python train.py --n_layer=8 --d_model=768 --n_head=8 --n_kv_head=8 --head_dim=96 --d_mlp=3072 --vocab_size=16384 --activation="gelu" --norm="layernorm" --norm_place="pre" --norm_eps=1e-05 --positions="rope" --rope_base=1660.0 --rope_fraction=1.0 --qk_norm=false --attn_scale=0.102 --bias="all" --tie_embeddings=true --parallel_block=false --init="normal" --init_std_qkv=0.0213 --init_std_o=0.00532 --init_std_up=0.0213 --init_std_down=0.00532 --init_mimetic=0.7 --optimizer="adamw" --lr=0.000353 --beta1=0.95 --beta2=0.98 --weight_decay=0.2 --lr_head=0.003 --grad_clip=1.0 --warmup_steps=478 --schedule="wsd" --decay_fraction=0.618 --decay_shape="linear" --final_lr_fraction=0.02 --batch_tokens=[32768, 65536] --seq_len=1024 --doc_mask=false --train_tokens=553600000 --steps=12123 --dataset="wikipedia_en"
MLP neurons of a small language model. Each row is named by its layer, matrix (up: input weights; down: output weights) and neuron, and shows model dimensions 384-575. Each number is 128 + 32 x the weight over its row's rms, rounded and kept within 0 to 255. Numbers have three digits each.
After each neuron's rows, "fires on" lists the tokens most often at its 100 highest values on Wikipedia text that the model never trained on.

L2.up1202:139111140188086140154118128119133136120156110095099195188145154127170112170098108131175075154082114113066122084127182145125183160024143167153172143126106096116146056137119101121118128092082119167122081157158125126120135118122117133130158142119126162152148078133170117140127118121100170127143072138136120160157123154098055135127167094201155110133158168130133159139100144100194157100100161138142141119113141123153065094166102114116055152136054147175131149176139080086145151128101159123128130121077125151132133184143144074162172118161143066206142115159148109190090076133088135128
L2.down1202:129129092137103137060149164125123218124100150128152122136099109111163108199104098131188109140049088128079069109105153125106120072163124166140122147134079170134096115074122111133136137148153093114118112093101198085129143100138088163102163112170116148150146073158100184100125170116161077047088135174095174095093098129132157139092174112141118137168130183138123073101156133100128138181107144130111122116152110135111103157138091093164121049151117182129079106107204142083151162137104118184167111182133150147122107161191110142114130158113141101147096093128150142119154048114112088146
fires on: " ", "1", ".", "9", " team", "-"

L2.up1831:189134183114094128134098131141134111198152105113155068084155137112107124118158127119125087105084183148116110149126144081129147087093190149097136156098106087079140110100129166151103103124122124173085123150122124183151187168112140146151105078146147044065158110145099137136191105078151097152045176103136113103178054116078139095108117148156089086110156157136039067148222162120058168121115140128103188150145081094168179160175154117149104121164141120137104179081119117159114117088134161147171156187108159209163170073147121091172141132128169100154162042087166074122102094140164112159
L2.down1831:149117129142145181109126109086159070174156189151111164139164149098194121184030104173087102158161180071078150226132099161185177143138118172074104111090118129068118091142122105169072097132157116197137133128151094156141145168123129151101132050114130085089111131076164183131124167122131179080129131117111085088146075103201137131125114102127155112113125113142127175164096118148130156105100164151141170123149142113134151131124141165081127078085109103129071103147148097133159126137155095182178125162042172083147070103077135106116118197124140172124121137087118139119114107137086105195
fires on: " State", "ast", " list", "to", "ral", " War"

L2.up568:109149080193151121136148160176140093169128104135179145104142144105171075133099163131135127073136071109093129143138152102154121156173112146123067161110141163126109092151095149120164146160133091172121152137137085120175081123159139127162141098102133120158110140131123140146094147095121108166085158183060093081202158195176134160135134149149127109156125128076089086119164101149106114145146134077121167137142058113124071110162083085193141128152204101143165158141100154096136131149173136183174166097147153189086160146105072115102080118120149136154172098137114117143169111115097049159
L2.down568:132129102135113094168147110145112095116089162182109113118098139089060127084157173169111090052081176111150182197153163150149099095157118140124159157120087117153147169122151116152089121195175097192090096109108151146127134165139151127160117080095125125109109118130118083160114105130145079150149151151158107090134133124137136118127121120114138117140120155160083112114169125160079107157121118096220102124193122148086197145152105090133186114121137158149085146107166070113132099121172084139110143083180097101122160163094147119185106058073117095117095167120155119090125159144153118147
fires on: "9", "7", "2", " San", " São"

L2.up1260:096158161089163167125104198168100139128138117121139127157141098095118106124148152094118113139109136128085088116082176106114119186140170100150160160177122136140128129074138120113134186125148137159130150105150102074115162192147115073131116137129117060116170176129106103115167101113103113142128131129053096150144091134119109112118122157157166108095128109163118129144183123108124153140158125095135104055145099074128144111142095123147116154200168087168139109111120076115137164061115112118121110074102178152122130128116123087115110102192151121169124116109127121205206116065136087108
L2.down1260:142156147095110156106155137104122125125130076124125115128158096125121124084185133132137095120149146129113094105109153071106123195096145139124154174155085074118148119124163114139107164139064135117135157104169091096169147155161109106224149144115120125129098154189141122120093085097109130121166103127093111191098142134087061150132128092139174108128125121136118085131130171156094135096161098140127123159106144149182096113138147116114157159209149140169126091111123143127154142047126102135119148114142144148100123096124104154114110113181170116195121078122137095205143111108184067093
fires on: "6", "2", "9", "4", "5", "3"

L2.up2178:146151127131160157161149127082112160155065149149087121048134113137124110131174128067112115142129111136141124170138157093164118130082136118158087119084161130134144131168134109203090149107085096167150182082167080106166191131103141136155102110149136151086167130116124082103021132123109137137145148153160168152130149155124102151085104145128128118133150091120089041148147176125122187136161063107003144101130146147117110097181130079126104145162086079130123181109125192098126100122115134096098138151130173141083148194116086134094119164117098162169156154137118043161163120138139127156
L2.down2178:079151149161145144142146160121092079143085182175105162109141133147137138101106200127119124174118134109127170147126150143091116163159135143123124144110112073143078097184157132149169134111106154231129120121176145144095137144097086117112103157082183103115099141164102066139094124146123179144160142132076080108145080140113080134092103117184081171114148142089078138187159097141125184058095105140134090139128114094125078134180129173143097190179095119149104175111103104106140120095202108130095064116126161109072108123138114105138129093121094143122164067119130095130111125189146134129
fires on: ".\n\n", " The", " the", " its", "-", " it"

L2.up242:159146152072126143167125135138118176123170105173137158077169161146128156160143141146122100111160068117080133105122149080125145109140116119118040166181137079125125148096060140174132121123110151096073138085156142104145174138113118094145132129119131099036123132114160093112121167115080070132185109191137119076103124150077152139154110077160181137116094171149095111191147156087153141135109155140084140146095079125178103116135122101106159166129100144160188154119086087139164142128071165130125123132074094143133139137145133130107118152105080144119204074136130118203133089143134122158
L2.down242:090182180109131141110174105123154140092173094139171138144190126133170156074122146150130128149160113078105116115204141097141133157105112116141111119129130094135132115090134161126120162124129188107118155156140135079156157138079146132166141166136101087057064187123156105062095133095114125158164130110093151127122144102144073140122158098167151114121122122129069111099134210102170091107143130117090062117135071120205086071121097114127125195163139152155169169102102126188141093072163175063134180169073111128130130111107134190080097137112156097148160038138132125180137097143134123117
fires on: ".", "1", "0", "2", "4", " ("

L2.up2405:109128105144146108113124128163157145178161118130122161140159168136140169147195144138118095120174136117098147085109130112123152084122111098140073137168104068163137118129074145133171143190094120142116135072150098123133111193124106070155121108127129085094173118126157084077135091098101133156136162167101080110150185130141128165080066150120110167123091092049145094121126129108131084108100124106170158077151096134110109108114114114131126123162158128123163184136054018107131160129185128072117124095081165163130108163131130141119143135142118200166184142144126168145074143121156097181
L2.down2405:092136158166155098104125158087151147139120128155117116139113154115165073165132161067152136168123126186110158100143130087114099159093137084132111167156089129193151122180104116176119178140063092146087174107104096113164109149123107097118121097176181126111123121136164108102120139072124131180148150144149112125172190130163120082093049122127112128082154106120147086094161155124111119132130105142127100115096138106111102146089146143101134113143156043191177131127094080141107135127131130122129121121143116118137110110138113117173110144141150162126102087143048120147134161185098139159
fires on: ":", "',", " later", " since"

L2.up1282:121157145196156169120150162176194163134149117121109154078096181174063128144207082173081119113174144111147137069169141079087176185136092142138109135166095127100115130126121113167056092199099175139101176146138135084166139086115083107168163111172097137125089149175147114106085161101137147120144152178142136118124098122142144149095134082132118124110097099105052151168088134107106175134192113102166117073105095184169109145092106095137147153124086118151132179149093184148121180111160151104091149082089123131125116144051142170101108139099104093116131078158096113154162138082158116081
L2.down1282:103156168133173150093131191149152160190186119123137107093143148159133114145171140138132110097141088110089145083167162056129131155126085141156121139154115103096105081107160115159130123163080152144066183117162141089160135156073142134150141157153149149103172142140131095078092121081127170118143114159101113122128108154097059150119134082134140129102124106154159102129136192123120160120176078122070149088115099113185104087151119090204141187152098085132146188120093158142128152063179183110145151130048175151105109152090115131043114162096128102166225054146129094221136067096156078117
fires on: "6", "5", "4", "7", " ", "2"

L2.up81:125157148108075100132072090115221157157121120139141059135195166146109120122128143095115112140141061102133104130107098112123135111162127135121124151082137057073167144053171139139158139171177195144148107133122119095146119127061116093080178114075184110086108134108107113089049167123114166139160084138093134058151098148148159151112151165170125156161130160126069089117090079099040132082094103134101133129127132090128146150177149131169089126131170117181156105144150160166094146107161140128115142127067124188124145082104083151153134146068108111118147103084193163157108132106122134184
L2.down81:092144170094114117159097113135130111173136142173164137099147181086117132132124145115124096104104150099142058163120140113136161165109171107106119128063116134104079117168138106174128171144200134125176126111098116104174118151152101100138147156154200170114147148096061151167127119159141129136089102121088134109119084166186129164112132116116070148143123137127118150214136189101117183074080107169131079108128060109094171125136100150134116112120062099113116104117097087142083121157169117147073060089157154115111152192113100106151184092135134130164131131109131144122114153119160147183
fires on: "\n\n", "==", ".\n\n", " sub", ".", " group"

L2.up876:115180148114162171131106161144080141121176131151121090103199165126079144113120156121096103135185098114090127102141162116105158129120119137141100156186139128141065212141119157106123146167169104092142138105137086125139122147128135076137129141108118160127128141100173132125104094114125138178053143176190092151153086145099110185119082101181130128149132096149157090144136163114085119108152108100123080145146173089151130100124101110145168160176129130171088138123125167125108186104101142125107171096106108181079070173124103167122073133091075085177131087090128139157102103108106112098
L2.down876:062152180101156155170114137159185107108159100121111111117134161127092139092138185098105088073144108098119112144160162136172109130129100094107062110165102084151138126132129174146072144117161146158102157057204063146147139151119111075226153127094117112135168132076120138048090120094110146114076155154106142124118140151084092176141115076160135106190129091191113071105160182150101113159168128125103082116144137073171156126125133137139135193156167165166144160144080137150160194096177182155095197120102138154124137129134119144117092157055111082168104053047115051156118072090174087146
fires on: ".", "5", "4", "1", "2"

L2.up173:078146123131181114097117193163131146112125130125138147114161127130141117169178196140115111110153102116110105126130093079132127171136121114115130147222111104165098126174151169073164128078181214120094151134173152105131160212070102063172152088133193122104104147133095113072149116126107084148170118108130125114118107105136115127061126079142123111094127119140104096118105177149112171130192049086129124075034086053109160096132125153147108158172112098149156164095117110171140163111183159118078148118085092127087128155105101118094110166086133153149147114161109128220142138148175146193
L2.down173:091148134145131175114141181132141158146166126139158102105162121143138119098138139104093126099099102121101105080110128071130131170146095118149131116175155101165111090144174104112140188146122147096157124113177149111141172146098106082170125135118129171037106149105143093078125090119097170157132121128134135114145120136129078127104118068189160129108125137166117112163078220101097149168160084118060107152039088111168155108128100123139124163142144127146143187112110129166130152071165148156166192101086123159103133136091167143074090164123160151197201025081106098220079089122209073154
fires on: " was", "6", "1", "\n", "4"

L2.up136:136150188144182168166144144111136146152122148120109133154153126150138149162183108139092110127129073132146152140130146139118163109153149112084102145071164123132187126094131063177095183129090111144117118124147080131112162139083097111135159097145152150092119136102111141070123134111097118133154177169159162119101087180125131163117142135092081137133108158125091115143125174156110153112138150137114110116112085089108092062186105105141141166106141128145119199139051198149158086152174123132082118170099169206088115160114095119093113125130065061148143115105111186146126143123169123161
L2.down136:159148112146076165115154126161119144138089152115170205172132135093121149120119131110113171138206148103093102138127148150140111078079156100112113112003119098133178128090163091196126153086107110152149136125143105125180103161106154116049112115171139182107111166172123166113125154197205170143157116134121163124111121142146153137105117076095067125111161157074142138144152146181096138098150124108172103095117105143110142217115202109138094132110194101101120102117128083133111043140187158098125136101158175106090173175070130106114166119163129130145126165074105070125167207123166149150
fires on: "-", " ", ".\n\n", "==\n", "=="

L2.up671:121099102183103117153096126137180072142128145119180196117114117123142088111094157115142154184134132147079108144151151086085211105103150186167164093136139111206168104118127151110062126160129110132154113117158121169184108086132094066093154140128137174108133128137154131134152135084151135161150102106111067144167098111178072101160093167134169108135113156127131103113129076173132080130151106127098121136155126134147112099141116091109084121137118113104186120144087127145140138113166094167149137113099087205084119171111112073138102074157172130157160150118104103149132092145153107125
L2.down671:113180088106119092127147148097094156115062106151068149159123171101061181156132131141116088128134108188184141119152093082137149150132093162071135159162098151166167084134140147122119164122110156135134123172128134147120101132134084198113151080162103149075137084128134118126150122128185131162153150097139127079075115112142190090129099125101083111152109090174064124139140095107101111070100166143132131143142103119059086151135089170150115156174151135140182119080130085122132067122127138223131147148117166156131143097076092153173149110110076077169130146140129036114166161157171111164
fires on: " (", "8", "9", "4", "7", " "

L2.up2912:135163142152095122141145119129087165155092072119179133089135146134133126204110183128114082136107159147137139141094110090140085155081128135137084104113154140130108140109126163193167146182110144157129152080163196166122092126075109128139126179105094069082148112145152163105115107142150129174131151178150071121172129119139089144175065136083155158143114096120110086086133132126098064150103072138132162069153111105107155107097138138169159110149169130116189128123079056147113107142145120130110123176117137126087128116128116177137103087151138181110150139065074083136104134096152084128
L2.down2912:143111120197084113069150126080104137159158124114169081064107123132159077172054175127161181108089130171125162142135145128085099145130135139120157153114163096136121133160094147214105103140126112129093161137153132145139117101114130130144087149114159133130156113146160123070136150125126174133109139175111097121160094151129114124154100120104097109096122131108121124084166183099138169133136186105109146117116115079158087096114108180130134119102149115116171138146097070130111148098182168120091167116131158188129108105153148169168099115101162152121092080079121130096082106098165129119
fires on: " ", ":", "',", ",", " |", ".),"

L2.up448:124142122183094072112118078112125132223118123097179140106143114124076150142164142133052160104144114137091147124120164071109186106113146139125156140144123129153072112200165125148049119125147083096150116089109153128178077129104113107153167144107096115081104155036162102067103139108109109107079204106124110146140074215158104162129101130183176124074104077138145103175162116144101161147174101134101123125151138125083053130144104141124114117089154119117159155120088140114047201143140122119172113166177143106144143139155115101098171075168170133170165088170082116142177093154136053117
L2.down448:148177148127170059136096088117110130137119113182122104171113130116067112153119064163122131172150152168141180085127079133128108121223101102119182132187135109133144182160179080136087075126205102111158157088130119106116064115130132111126160140132132111132064095145168141094122104126126128098123170179156117140125142156159173123122177147104085105150097097074095118077147093173136158123131144098135185097153109143077146165088070121151141140042112146115102111123134121148134146127135116142121147182138083115150158154157099101120108087146082156087144150117196137153154118131159187080
fires on: " ", "7", "2", "0"